config.toml
d_mlp = 2048
activation = "tanh_gelu"
positions = "learned"
bias = "all"
parallel_block = true
decay_fraction = 0.52
final_lr_fraction = 0.05
batch_tokens = 131072
seq_len = 1024
dataset = "wikipedia_en"
MLP neurons of a small language model. Each row is named by its layer, matrix (up: input weights) and neuron, and shows model dimensions 64-159. Each number is 128 + 24 x the weight over its row's rms, rounded and kept within 0 to 255. Numbers have three digits each.
After each neuron's rows is what it responds to, as a language model described it from the Wikipedia text at the highest values.

L2.up1781:137158141109142165143127160096117128116115124146080143132174144136161163109153127132102110125089128175121113118134092147120111120144121154118094145153137139143115130088089122147138093109145157116124118142106122145163135109167112131157115118130154199148106109119128110115155149137125127094
Description: Space before new segment. A bare space token right before a new word or segment starts, often after table pipes, list dashes or line breaks, as in "- Genus", "| EGY", "and Piacenza".

L2.up177:134134088156122125133139168117148131158134155108118144154109138125132148126098079133108156091117093154117131136141133151156117128123136114116128128126125128141136145128142147115120147126143161133077118139155146116129095108108120112098172146136136086102131128143159137126145127136139124159
Description: Action/process nouns. Nouns naming an action or process, often ending in -tion, such as recovery, relocation, evacuation, development, prevention, and sports event names like jump or pursuit.

L5.up104:119120113092122123130143107106123075131067150137182148059159089094108123135104113138126092144143113151108121144114075183160168108127156121102124111111109158089131158115089162136153132123126107134129134102129121124136166125149103157109127134102087099149144080133120128133104119121144095138
Description: Post-noun-phrase continuation. Function words right after a completed noun phrase or clause subject, mostly commas and "on" (joined Zira on loan, Machu Picchu, symbol), plus pronouns after "what" (what she thought).

L2.up1877:164150090145112131112124152122168149139142141146106132138111068136100139149112143156144150133130143138121113145121147151112150164096114132121130100090151084109130126117166154117092128129129102063157170169143154157180128103089100118156128130162128068108150146117100135115110073099103116126
Description: Mid-word consonant pieces. Single consonant letters (g, k, t, c, n, b) split off inside words, mostly foreign names in lists and tables, e.g. Yo-g-ita, Bishke-k, Gar-g.

L4.up68:151116140070151140162151152123130162144125120125152105116171144152147159166141085114126103101117165105152119129135092132100135156147140157129145128134109144097100151126133189184139108121119173139127110139122141133162119107127126163129109129104141118144108133143145155146146150140108152065
Description: Definitional predicate words. Words just after "is/was (a/an/the)" in opening definition sentences of encyclopedia articles, such as a, city, species, former, language.

L4.up923:169114158141092115121177130143121113153165141121141102119099127120145105163129122175134103143147126178127114134102161118137121130135121113108099162101098117115149142146184123128120154148132140133147112159111139141120123098119122047125098120140108130163134136109096125137111141124095100125
Description: Abstract-quality nouns and prepositions. Abstract nouns and relational words that describe attitudes, qualities or manner, often followed by of or to, such as mental, manner, importance, ideology, view, reputation, truth, plus prepositions like over and in.

L5.up714:120136132128131143169131179141136127128101075120111184109140185108118145113086127134153049147092117154119126131110106109130150099105094126064096067161085161147150145164100122123138166115206142134141101113086154157107151110119169130130123116116117097138115118105116095167100095115189122084
Description: Mid-word pieces of names. Interior subword pieces of proper names, mostly non-English, in tables and lists (Sha-po-valov, Bish-ke-k, Pil-ga-onkar), plus occasional words like on or show.

L2.up1962:147130140100173120141140144140172095128116128086131150062113139141155056148129088189124099129112157104109121120122137117141106125115132127132087125124103132131103128104171110138093131131118102123152165144148106121116104136117131142159129118160103169127127154114068132155147110106143146112
Description: Clause-introducing subordinators. Words opening a subordinate or relative clause mid-sentence, often after a comma, such as where, when, which, that, if, because.

L4.up869:126094158105115122137100151112112140106120109150108129098139101115111176086128149108142155129172152171140089109118128092164087149114113150142145113113131166108165101083138132123096151111107100156123101076105061107116126120143159110153121137093115129169145163084127133120141164128102133140
Description: Table header field delimiters. The pipe or colon right after a column-header or infobox field label in Wikipedia tables and infoboxes, e.g. Time |, Total |, Language:.

L4.up1233:143110119116128139138151124101113112170120109159101113115071155162105139144096117201135125154141104085156171119131134123160108142076161117116129087107129152151130147114138122183159102106174108073117109094155104132134146121147133129139092183114188087085161124177097118108157159097138127147
Description: Word-initial capital letter. A lone capital letter or "a" beginning a longer word, acronym or name, such as L in LSRX, A in Acuera, M in MDPs.

L5.up1919:141103081131126157130103140102115131154142117128143134152142156168149164158117104127133137139139132117154136096138150129180122153141115115116183069146143210135137169088132096138117154170143117118099115084122138170162133127204150106110126174119101160128162134105090096173130125182158141132
Description: Mid-word subword fragments. Short word pieces that continue a split word or name, mostly in tables, headings and lists, e.g. Song-ha-y, No-men-clature, Albe-mar-le; also the table header Title.

L4.up393:112142131141137154133118122107129102123163138123186096095136133116129108123127122115142149151158125101110152122125085080093129151107142142125185143127156190116109095133155095101151145130152145126118132119087172186096125124139130155091143121185140138141154135130137161078133116137137132113
Description: Table header cells. Pipes and column-label words in wiki table header rows (Record |, Pro League, Date of birth), plus scattered "left" in anatomy, uniforms, or inheritance.

L5.up452:147145108106165135115106145129149125135140126105151146116135169096118117164134096130111135105099129115115142123126127107132117132184144161160097146128168120119155123125115091128225066163117080124157133150129135135132100155126148154153163132151114117156086138148096129126153105127117083156
Description: Foreign name and title openings. Opening piece of a proper name or title in lists and tables, often after a prefix or article: al-'N'ujaba, L'''Amérique, Musa 'G'urbanli.

L4.up738:108145117169114113129163110073139129169117125128157119113110108144131146102100107148137142089148088123136118203129134154139121118146158161114141121116113131115147139093089113138157139080130098158118193130106112119162144103177118136151122067098117101095129134124147137112108125139146111140
Description: Word after passive "be". The word right after a form of be (was, is, were, be), usually a past participle or adverb, e.g. considered, replaced, most, also.

L2.up385:140101130156126118131096108151117146127101101116112148130126171138132117118077095151108155103122107117103111163130126139112096136129121152141114110100152117185133131178123126120123098108156126069112154122094151147097144104140103134128132171035126121142131171135131161124144152140124130131
Description: Syllables ending in -a. Word-piece tokens ending in "a" inside proper names and foreign words, such as -na in Annapurna, Girona, Anna, plus Pasha and Lucca.

L5.up1507:117152112138102125120101157161133134152150097129161121119141123110156122127126109138150173185130096120197140110103187133093140149151144100154160140131095124099116113164144095138118155100113145118127136137134114110149154156088106097070129141143122097135142145138119124127151141159135146120
Description: Abstract noun heads. Abstract nouns naming a process, state or relation, often the final piece of a -tion or -sion word, such as recuperation, rift, attention.

L2.up453:154127134133119089126138136064130097122111152137124152035130146116112107100092121124160132151110126141129109137111143120133150113083175159118108122163111097110119141085122166101114114096120109172116145131162099134145132179104103176141142165103127141113125137139122079119161135090126128132
Description: Clause-ending commas. Commas, often fused with a closing parenthesis or quote as in (CCC), or "...", after a long noun phrase, before and, which, including, or a participle.

L2.up811:167133084148114131128134147091120097098129132105117114161134149120135111114146184133115136132140117133130146140136169153155132125114181173069136129107134181147139060158133160112116144122112070135093115119137126169137094153138112139130127076138158113129143123103094114126116160160147125135
Description: Manner/degree adverbs. Adverbs, mostly -ly words or ly word pieces, modifying verbs or adjectives in descriptive prose, e.g. closely, slightly, significantly; weaker on table cells and nouns such as species, Sir.

L2.up1063:125153138052143075119117143120111114173113131142146134134156152117125179122144109181105137122124140097138113120111155144155142129155113140144137114156151101135126100158117128126116109079113126093125170123131113136147142086152141135143141117120134116123098162118114097119166156167117116156
Description: Table cells, list bullets. Wikipedia table and list structure: column headers such as Time and Length, country names in result cells (Spain, Sweden), and the leading dash of list items under headings.

L5.up1475:141125101150107086093124119162150135141123135172136146157139181142126128092182143085154074125125219122136094110150126111123136138133118152163099108119137110045103164136100149113137131119166099113130125104158103085121140126120124160109154126118142089190126123140132145146120153123144145122
Description: Foreign name word-pieces. Word-piece tokens inside or ending non-English personal and place names, often in tables and lists, such as Möregård, Khizriev, Kukk, Nenad.

L4.up703:083154135167168158136099147086115143128136134124116099132122175121152177149150118125171108122123159093109179111144152135135173120169175143166139112158144134135143090098104127132086146145081105093117138132118110147124115137094106114135110135109129138087164145150114147114118106113150113102
Description: Indefinite article "an". Fires on the article "an" after verbs or prepositions (was an, released an, in an), and more weakly on word-initial "an" pieces like Angol, anal.

L4.up1801:115092118126164167124148149098162107150158158151144117079106128141098111153145134159118171099095131154096109099090159084115114142124193169135161111173122102133130135138115136135098161070129106126098114128128090132098138137097105133129081157176102126150099116141143108108141130093157148127
Description: Mid-sentence commas. Commas opening a list or aside, after words like However, Thus, that, which, or heading words such as Early life, Landscape.

L2.up793:125155122196165115126129181089082125117102142124155162155119144105145171088127120144108147138116163112158159134089119104142099135127112101136157139074157125148140145092136127121169135126133117128180102158140121094148130124118048113150109126092149148147104153125137160096152142127126142121
Description: Wiki markup line openers. Markup tokens at the start of a new line in Wikipedia text, mainly the pipe opening a table's header row (| Year | Season) and ==/=== section-heading markers.

L5.up1798:115089097098126126122133102112131120145122159125148109107135166148162118126127123100153159123124108131100104116180098110083122101158115161104155126148087135088114138142111124144121125133115119153127107095128128107136133118142165151148128088145101118178178154165138105098135173142166161100
Description: Boundary after named entities. Delimiters or connectors right after a multiword proper name or table-cell label, such as the | after World Youth Championships, the comma after Ibrox Stadium, or the ( and of inside organisation names.

L2.up146:108138144138098143122113103149112087134138120125131165125126125148102200151140120126144115150123124093144089166100142100153112136146132154081143138160141130166162106120138118140111124096130127128141139119135125129101182083149142149143144145148148120210146174095118142110160136110141155127
Description: Table and list cell entries. Tokens inside pipe-delimited tables and dash lists, such as opening parentheses with digits in climate tables ((4), Team in race results, and village in gazetteer lists.

L4.up1598:140117124139103105129159100142109105158111121156161092075144098088136108126143139159129131123125129104103139138126148132146127115116125096132141118104132103120140143104147139114149115148122127116090145131151105107167143103109136087158200122144145124094070133136163111130146149166130069103
Description: Phrase and word completions. The token finishing a fixed phrase or split word, such as "one of", "in fact", "There-after", plus verb -s in plot summaries.

L4.up1383:140126108116146095110152168151116145126125116133103129130125150122099111136145146132088120134138120135135141121133131115149101104145116115119149135144090095177138138134132148148153145107150132116136182117186125128153166081074116114100124128118154085100100119103128122116147132132108141105
Description: Critic and review attributions. Tokens naming publications or reviewers and their verbs in critical-reception text, such as AllMusic, Weekly, wrote, noted, plus table cells and pipes.

L5.up1562:134099113131115100125136124143172158081126142157109128156104117136163116130096135151131096132114091138119118122132135099140117131151168147174142129132133115146148135180100129127183123117127125144140146106116160101129146145125133108100184061168074163114115133112126144143095139158139118095
Description: Table headers and word fragments. Pipe separators after abbreviated column headers in Wikipedia tables (Pos |, Res. |, Ref. |), plus mid-word fragments inside split words (confi-d-ant, incomp-at-ible, pen-d-ants).

L2.up1960:158118119210088162120114121058116112140103135136139129106121115115198175125112133097167095130124117102103158131108137123112130120145182162125151100127126124136149126112143116108127112143101145155121161112134126150152127144133111134171102114170122146081119126108119174143176078134141136122
Description: Article an and list punctuation. Fires on the article an after verbs or prepositions (for an, was an, an oak), and on colons and line-initial dashes in infobox-style lists.

L5.up1073:158100107137096145162133109078166131118109137107083097157158170140164171113112129098156152166154104075122136053120116099121164123133127099139167107126151113084134117083125121149131120132151119153112141130157145142137146138173149137093166115147149134195106152127147148110162139124141119131
Description: Structured table/infobox tokens. Word pieces and headers inside Wikipedia tables, infoboxes and stat lists, such as mid-name pieces (Petr-ic), units (/km², sq mi), and column headers (Bronze, PIM, votes).

L5.up1493:132127118123118153141113149159150146165138098183114115161148106123113139145120091156122085130158149175099095098203109121114109125103081170136117178146114139132122073137115124141103151152171118128114121120137174124110149133138155132095114114151063119144115108160119131132091132145126104145
Description: Mid-sentence "as". The word "as" mid-sentence in encyclopedic prose, as role marker or clause link: "term as president", "as a town", "as well".

L2.up431:129154099171148136108125111115155106143123146133123077140116139116128170102145094126110153105100138148114151123148103087123101130109096144120168106125143130088089173157084154127168131104150147082138074135134140149087131130151145139083109133103133046123145096132141130134122110140144127129
Description: Tokens "as" / "As". The word "as" in any use (such as, as well as, as of, cast credits "as Walt"), and "as"/"As" pieces inside words like Associated, treasury, Panasyuk.

L2.up406:145123118165139158174123120139094138140164163156156110148084155111100135106145137127096100102111161118159112113081104151164116138099127162116157099147121145135087146115102107157132158152142089114124143149093141128120158140085137118076135110126114131138128168141119094117090083149118099132
Description: Opening syllables of foreign names. Short consonant-plus-vowel pieces (often ending in e) at the start or inside split-up non-English names and titles, e.g. Le-ta, Pe-matang, Ye-on, He-malatha.

L5.up685:138115119137176114125107089078149113091149096128164120101130102116123141170142142133120104148151132136140153132137130095145140128154161174121148128175135134168086140110117141166122091163101111107115173133099135164100127122149120134127042148134154166133125136160161152131141139094109154105
Description: Article "an" and particles. Mostly the article "an" mid-sentence before a noun phrase (suffered an injury, in an assault); less often "to", "into", "only", "even", or numbers.

L5.up607:112152152132115143097115150108115127145093170089095116133139100145103103156106098144146087130151125117140144142175104100097099168170090119140095118151115118134129090142112151136139124135127119121154134132126101111174142150093148106168143094128091155151084115118172114115142121154177111142
Description: Phrase-initial modifiers. First word of a two-word phrase that modifies what follows, often after "was/are": adverbs (sparsely, loosely, mainly) and compound starters (Top-30, chart positions, home runs).

L4.up1333:119145139103176133098117114116105121126087147154196099135080129118129156151107115138125143157185128132119122116110122154136120144112154144140056149123148192152175128116117125136134116129130135076134147086116093138133109187117129108115155160142151056102188161115120135137130104094114154156
Description: Abbreviation periods in names. Periods after short abbreviations such as "No." in table headers and squadron lists, initials (J. B.), and "U.S.", plus scattered mid-phrase words.

L4.up1484:164156112140129144104103119108131159146157140142115088122135167155102167107161124142159122135135131134154113075136133078106117117107105155116137092119104145148125112119087153089098103157113121137116111103162068169126163113127145116091123197109148143158094137080159110130132104133104157132
Description: Mid-word pieces in foreign names. Second or inner word pieces of unfamiliar, often non-English proper names right after a capital-letter start, e.g. H-r-vatske, I-d-lib, R-if-da, Tukha-ch-evsky; weaker on pipes and periods in tables and initials.